config.toml
num_hidden_layers = 12
positions = "rope"
bias = "qkv"
tie_word_embeddings = false
parallel_block = false
init_std_qkv = 0.0274
init_std_o = 0.0274
init_std_up = 0.0274
learning_rate = 0.0075
beta1 = 0.9
weight_decay = 0.024
batch_tokens = 65536
max_seq_len = 256
doc_mask = false
dataset = "wikipedia_en"
MLP neurons of a small language model. Each row is named by its layer, matrix (gate and up: input weights) and neuron, and shows model dimensions 0-127. Each number is 200 + 30 x the weight over its row's rms, rounded and kept within 0 to 999. A neuron's up and down rows have the sign that makes its largest values positive.
A block is one neuron, or neurons of one layer that tend to fire together. After each block is what it responds to, as a language model described it from the Wikipedia text at the highest values.

L8.gate341,218,179,220,239,197,231,181,210,207,201,194,189,178,181,192,235,178,147,201,207,205,246,291,177,191,216,147,127,245,236,196,191,233,215,192,227,215,218,180,172,168,203,202,245,208,229,207,190,190,175,219,212,204,205,206,163,249,163,230,171,204,218,197,246,210,164,133,226,181,251,190,148,206,182,177,236,195,204,265,199,211,210,146,255,216,247,219,222,224,189,185,222,194,191,238,237,209,207,167,183,237,242,234,227,174,179,181,237,251,187,215,248,232,225,228,195,156,260,215,151,245,211,184,169,215,213,207,195
L8.up341,205,162,185,227,172,227,239,264,200,214,194,247,219,165,188,175,184,186,187,228,196,181,249,209,201,151,252,204,215,203,201,185,227,256,203,207,175,196,169,131,204,204,156,198,205,229,234,217,196,192,169,193,206,237,204,213,143,228,228,166,224,224,229,171,200,206,241,217,202,198,227,167,157,189,193,169,216,193,191,222,253,226,175,201,203,174,188,224,207,178,196,186,247,189,176,206,166,217,153,222,234,192,184,207,238,182,253,227,193,195,288,195,196,179,198,176,180,266,216,230,180,171,214,291,209,128,247,192
L8.gate643,263,252,227,219,213,230,241,176,151,137,153,143,193,245,217,197,215,166,185,222,195,223,212,199,187,205,213,221,196,173,229,180,178,191,223,217,187,177,184,170,157,221,225,208,201,214,225,199,235,215,193,198,149,141,231,207,204,163,200,188,189,175,202,159,165,194,194,215,210,199,165,139,228,185,143,183,224,192,194,158,209,153,160,203,211,173,170,175,182,154,214,198,275,238,211,150,172,227,205,181,195,179,207,228,190,201,176,163,197,260,202,221,251,172,225,222,112,186,198,239,219,141,190,166,208,187,171,196
L8.up643,230,141,204,197,113,213,208,114,235,167,196,228,225,210,157,176,165,140,152,226,150,223,188,186,183,219,213,143,237,232,197,170,225,151,177,179,225,223,179,248,173,196,166,220,205,149,199,186,185,198,223,193,188,235,232,212,219,170,201,175,190,230,154,231,257,200,118,155,195,257,218,193,218,217,209,176,194,229,153,189,195,265,190,238,182,140,191,255,207,212,162,172,255,183,210,215,200,248,181,212,251,266,197,174,242,177,211,228,191,224,208,152,141,171,176,212,260,242,212,220,163,236,236,222,153,210,247,130
L8.gate678,186,212,235,182,180,193,200,247,217,231,205,244,159,130,153,219,176,177,208,201,210,231,208,148,214,231,191,162,207,203,181,195,212,206,175,200,180,173,183,170,178,230,221,182,194,100,196,152,201,218,199,255,229,191,154,193,230,184,256,172,192,209,170,141,205,165,181,190,239,200,202,184,201,201,231,224,188,146,195,188,264,236,177,229,201,142,235,198,201,180,219,171,157,181,247,208,202,187,216,179,239,244,181,248,163,223,178,228,196,232,211,132,152,192,240,226,183,160,170,180,176,220,179,187,241,173,225,261
L8.up678,203,238,225,177,235,163,228,202,151,214,179,240,202,164,230,183,187,226,244,221,206,234,220,203,222,179,228,220,201,160,154,236,248,206,195,181,217,224,220,184,185,200,195,223,170,223,184,162,207,220,216,189,187,210,203,184,190,205,219,184,179,158,200,223,174,246,209,220,189,211,185,178,198,183,228,159,214,225,277,249,182,254,193,149,171,197,195,224,195,132,193,206,194,226,201,194,195,217,246,250,288,182,199,207,223,216,192,187,221,192,182,183,237,179,236,209,196,219,219,178,197,205,185,162,217,160,141,138
L8.gate949,240,188,262,158,157,171,196,214,155,183,157,221,207,254,213,189,185,236,288,265,230,257,228,214,136,153,199,178,214,191,170,257,197,202,209,241,179,207,189,259,214,182,181,182,180,167,213,242,164,221,195,205,217,163,206,203,217,174,229,258,213,185,199,178,206,199,202,208,193,173,258,205,216,187,192,172,240,199,250,167,230,228,177,169,198,219,178,194,223,222,206,199,220,256,263,205,192,222,182,190,234,235,197,262,153,223,200,226,199,196,167,216,185,196,190,215,193,233,213,209,176,190,183,177,187,141,248,197
L8.up949,141,186,188,183,200,153,191,170,188,200,189,126,230,163,208,206,165,165,187,166,203,213,190,213,235,198,213,178,183,145,259,219,228,221,199,250,142,169,196,191,280,216,208,190,183,205,205,206,221,244,211,215,172,164,210,143,165,197,178,173,272,221,231,218,247,180,180,203,200,235,209,166,241,166,196,197,251,221,203,173,234,255,140,253,219,235,218,241,150,229,201,247,210,181,171,258,187,181,190,242,218,202,204,248,220,256,248,185,139,161,228,235,220,218,222,160,253,239,257,209,203,193,214,237,161,197,188,150
Predicate linking verbs/participles

L8.gate97,207,216,194,173,221,189,233,216,165,151,252,204,218,216,199,216,198,173,209,234,186,160,236,155,197,202,250,183,217,233,210,271,233,246,211,189,227,194,178,243,200,178,197,226,161,188,241,224,248,170,215,210,197,177,207,177,182,232,190,265,182,218,198,206,254,238,222,194,213,200,157,218,214,184,256,221,181,243,214,218,168,204,158,210,163,210,217,197,269,213,235,264,205,198,183,186,162,164,224,206,190,180,198,208,196,204,251,210,157,214,208,137,224,215,191,216,167,203,202,248,199,251,183,157,235,258,209,232
L8.up97,161,232,219,230,186,231,297,204,201,227,203,178,188,171,194,178,250,211,227,134,176,227,233,213,173,172,276,157,198,204,200,188,197,192,206,199,243,186,206,246,156,183,192,205,193,189,267,206,210,189,231,180,180,228,238,160,201,215,208,215,235,226,207,169,190,206,262,206,241,197,215,203,248,179,141,179,212,178,192,233,160,183,214,200,221,192,214,183,180,226,218,198,150,209,119,187,218,150,195,188,173,198,199,247,232,189,225,213,201,161,246,200,217,170,177,244,221,201,186,199,218,250,200,162,155,227,234,168
L8.gate161,132,236,193,213,155,216,259,218,234,170,224,206,219,230,208,203,149,191,219,204,207,217,183,227,164,210,182,237,210,184,228,219,169,195,225,181,133,170,205,256,218,208,221,191,175,193,219,247,222,213,200,178,165,189,181,220,257,201,211,202,207,175,234,212,209,190,264,187,193,237,244,145,145,191,222,250,221,228,224,326,249,194,244,194,196,221,167,175,137,149,191,174,234,200,132,201,169,213,192,255,182,221,227,192,199,209,183,239,149,179,221,180,212,186,198,213,217,223,225,180,199,166,247,213,172,192,230,134
L8.up161,240,247,258,205,204,257,214,187,244,249,253,216,220,181,238,181,182,203,170,186,195,194,247,181,226,213,224,245,187,189,163,209,258,220,163,193,187,207,179,190,190,247,187,214,156,155,147,191,177,215,213,194,186,225,241,185,225,166,195,221,253,240,158,183,206,214,182,173,250,212,174,259,202,210,233,237,190,221,204,127,249,173,183,204,218,175,189,168,240,148,266,172,97,267,216,176,201,226,232,232,228,178,160,193,116,217,175,199,230,220,202,212,195,235,201,157,204,206,244,227,203,227,176,194,219,170,185,195
L8.gate497,234,212,222,219,219,174,192,220,190,183,150,189,207,209,216,195,224,191,233,238,237,188,215,187,190,216,169,171,217,204,228,242,188,213,185,207,224,210,153,216,230,202,168,171,173,185,191,184,198,201,229,143,243,223,270,233,181,252,221,280,179,177,175,242,194,206,248,223,222,228,200,177,171,172,232,186,222,203,193,167,242,165,191,207,171,216,237,197,192,222,201,180,194,174,211,217,173,196,115,195,207,193,184,212,160,205,250,158,181,246,202,203,219,236,161,150,215,189,138,205,207,227,203,213,253,154,210,172
L8.up497,209,182,227,178,200,207,216,162,156,185,163,183,178,174,222,246,174,253,200,179,199,260,193,234,161,236,231,220,247,205,201,233,237,265,163,241,221,209,206,237,175,204,203,167,162,238,191,162,240,157,227,144,170,219,195,209,252,252,209,170,222,179,220,197,213,195,186,250,235,198,239,193,172,212,185,224,179,163,181,211,207,226,212,185,246,190,218,191,187,253,239,255,198,188,211,197,225,245,154,232,174,241,195,190,224,266,196,186,211,153,177,160,179,216,213,176,211,211,180,216,252,193,158,241,175,179,191,223
L8.gate789,208,235,218,209,193,219,250,213,190,176,208,194,190,222,228,194,167,240,224,207,219,175,265,188,198,223,222,231,251,185,250,194,192,231,255,182,223,215,167,153,226,185,207,183,248,211,227,166,159,168,195,227,222,231,277,243,204,180,206,210,192,200,225,207,237,202,224,292,210,199,195,188,228,173,191,233,230,245,218,209,243,178,201,142,230,167,204,205,190,165,174,216,205,193,199,218,196,231,191,164,219,201,174,199,170,226,163,223,214,160,232,159,226,237,201,209,214,156,190,219,232,140,172,233,200,206,163,167
L8.up789,174,203,150,156,177,217,248,181,204,235,149,271,189,201,175,203,214,197,189,202,164,243,181,203,194,162,190,204,176,180,225,180,194,194,159,187,198,234,193,218,194,182,160,194,211,126,186,176,194,182,210,202,211,184,260,184,185,239,180,238,205,205,207,206,149,262,203,153,199,191,195,164,189,153,182,213,184,189,193,141,197,194,191,228,173,204,237,225,234,196,209,218,242,255,179,212,167,171,194,143,186,221,202,213,265,148,227,198,194,194,201,204,246,173,156,236,158,206,226,163,196,229,195,204,191,224,232,203
Locative preposition "in"

L2.gate760,159,223,229,153,147,197,215,198,218,166,194,195,191,219,188,169,244,169,235,228,142,161,227,156,243,223,225,177,228,214,198,219,196,156,198,220,191,170,208,161,166,210,208,161,226,199,213,230,155,198,198,210,283,224,197,232,137,197,197,233,236,211,186,153,229,234,235,227,164,255,210,189,190,224,218,275,211,208,177,226,190,196,220,222,163,194,235,174,185,279,188,174,181,134,223,240,232,165,214,255,219,182,116,175,204,220,210,244,190,191,222,233,267,154,235,185,188,231,201,217,212,214,172,209,156,170,230,225
L2.up760,191,191,224,168,206,200,165,268,190,186,182,199,185,198,197,208,172,177,195,183,229,199,125,193,200,155,201,219,201,219,212,214,158,192,261,212,149,238,232,199,200,172,254,230,244,224,170,205,192,217,229,173,182,181,215,225,210,193,155,247,222,141,236,159,234,177,213,186,205,281,239,197,193,226,209,158,118,234,202,153,211,172,218,245,182,175,243,201,240,156,235,131,190,266,179,185,203,198,221,287,206,168,178,218,193,149,185,203,266,201,237,212,196,196,186,212,215,263,203,182,215,248,191,185,246,162,217,154
Word after main verb

L9.gate358,178,198,153,267,180,209,219,154,207,197,235,205,220,174,151,212,201,202,255,163,168,175,198,195,187,227,269,152,175,180,228,184,240,199,184,209,172,214,218,181,191,208,232,207,215,206,209,185,236,193,213,211,214,163,191,188,161,219,206,174,225,224,165,168,162,201,166,193,201,143,187,218,199,252,170,193,214,190,210,165,215,169,170,161,235,180,205,229,219,203,217,242,242,189,202,208,243,248,185,243,223,207,218,242,160,189,176,241,151,184,215,228,208,215,200,191,202,251,257,213,173,179,196,215,195,180,171,199
L9.up358,167,182,222,213,182,137,194,177,140,191,198,207,161,169,185,219,221,242,200,187,174,201,180,241,203,175,169,228,206,253,171,176,189,245,202,192,201,197,149,197,228,191,156,242,210,263,217,223,192,196,226,195,176,206,208,194,272,148,226,225,175,174,228,199,168,167,260,247,206,153,231,235,206,211,168,233,205,149,195,223,185,229,191,227,164,177,207,189,253,166,190,165,250,275,193,210,211,196,159,193,223,219,156,161,173,223,181,228,206,146,188,177,133,188,177,229,169,169,211,178,173,190,193,204,216,188,181,116
L9.gate459,240,186,205,254,214,226,214,235,171,155,199,141,199,166,211,195,179,173,179,239,174,206,206,194,240,202,184,179,187,212,250,219,194,195,176,208,160,180,220,255,194,212,123,201,188,261,197,216,240,223,231,225,202,188,196,209,230,200,210,160,192,200,177,210,211,173,200,204,164,196,174,219,217,205,270,191,175,151,177,215,179,194,263,242,247,112,212,200,192,166,257,249,229,175,141,217,151,146,277,156,221,257,189,247,172,214,186,183,238,199,160,157,204,198,181,175,189,180,219,197,201,245,216,199,148,172,200,196
L9.up459,181,195,207,255,195,208,245,194,220,200,225,150,192,195,218,244,196,193,274,276,181,151,125,203,236,221,168,209,221,218,182,163,178,160,219,135,170,181,234,224,206,141,206,218,251,203,192,207,190,185,210,205,201,166,186,197,233,214,232,191,164,191,162,219,195,129,217,191,206,175,161,251,240,207,242,207,195,236,195,245,202,212,270,160,203,234,277,192,131,182,256,228,172,179,213,175,179,185,218,226,224,210,183,186,253,128,198,211,223,159,174,198,170,196,188,197,171,212,188,208,218,174,205,189,174,200,220,230
L9.gate466,136,203,221,179,157,187,226,163,176,196,191,208,204,195,149,291,176,185,238,113,224,151,254,215,230,179,178,186,195,218,229,187,190,206,202,224,244,161,159,209,202,211,226,197,230,231,215,189,150,178,176,186,175,184,204,221,218,157,165,149,202,259,203,169,185,178,165,155,195,169,202,196,236,183,212,224,206,231,256,164,219,223,223,178,150,173,207,249,225,154,203,221,226,185,184,207,218,241,196,191,182,201,226,234,180,213,224,194,197,196,211,239,149,191,190,190,167,194,225,250,171,198,135,201,180,233,185,179
L9.up466,152,146,215,221,144,264,180,228,150,196,165,202,240,218,261,204,219,205,244,161,126,245,235,212,201,220,199,181,197,161,224,217,230,206,197,184,153,227,189,201,217,204,113,236,227,197,171,190,167,164,186,177,195,171,224,259,239,226,219,208,200,201,218,227,204,150,225,222,194,172,224,230,211,136,271,199,211,186,212,183,202,161,177,223,165,162,171,155,164,216,198,179,211,164,204,171,221,200,188,221,193,222,171,204,196,202,215,167,184,182,231,159,196,227,191,181,172,193,161,171,209,246,214,194,238,207,205,172
L9.gate810,220,228,147,262,224,181,240,220,218,153,217,203,205,230,168,248,236,189,174,204,168,138,172,164,227,185,186,226,235,177,271,220,193,241,240,181,229,227,202,207,165,173,209,183,171,146,211,181,205,179,243,255,172,240,254,230,212,221,151,204,237,126,247,236,210,242,184,214,154,207,232,191,187,175,179,181,172,119,159,214,230,179,236,200,244,195,209,140,201,200,209,214,211,198,159,211,196,227,208,234,204,198,179,233,177,207,201,247,214,271,206,191,163,179,201,192,181,165,224,213,182,198,202,214,131,204,179,209
L9.up810,291,179,244,175,188,162,210,213,190,192,215,178,188,226,124,198,240,195,249,212,187,192,143,170,185,199,246,190,296,225,196,163,224,265,269,213,171,165,172,179,182,163,199,189,173,196,257,247,198,172,227,187,264,189,231,235,205,173,181,219,205,176,218,202,159,224,217,207,192,200,204,192,184,167,202,230,194,205,161,190,195,136,163,225,219,220,182,230,246,229,203,193,172,223,192,199,211,195,229,177,172,205,175,199,152,206,201,151,173,169,238,226,201,204,201,171,178,189,288,167,192,206,169,182,188,185,196,181
Pre-participle auxiliaries and adverbs

L2.gate228,201,269,180,200,219,202,220,156,151,203,190,195,210,245,214,195,206,218,172,194,182,137,216,228,229,181,184,206,153,171,176,212,209,164,199,193,176,253,207,220,135,227,188,227,214,172,182,178,181,175,235,236,170,172,144,182,193,224,172,237,227,142,208,197,145,181,199,180,198,184,222,209,223,282,201,205,139,195,187,227,196,200,145,209,173,187,170,236,209,188,220,143,155,170,235,230,185,156,188,182,222,161,192,223,181,182,165,213,269,228,224,203,180,190,198,137,200,190,182,191,218,235,222,159,190,167,207,202
L2.up228,264,268,275,175,204,142,186,183,147,194,247,191,225,218,166,171,173,230,208,245,163,218,214,197,233,218,250,183,198,216,175,223,197,164,224,216,159,173,203,193,195,163,158,232,241,161,202,177,242,177,152,188,243,188,169,175,249,192,197,236,202,176,196,151,219,191,249,195,210,206,229,175,197,218,221,182,156,177,124,241,236,198,228,190,181,258,188,235,241,182,211,224,195,186,152,188,198,233,226,233,182,150,219,194,204,173,171,185,252,181,181,227,140,156,238,226,223,181,142,283,158,198,189,193,170,215,220,196
Adverb word completions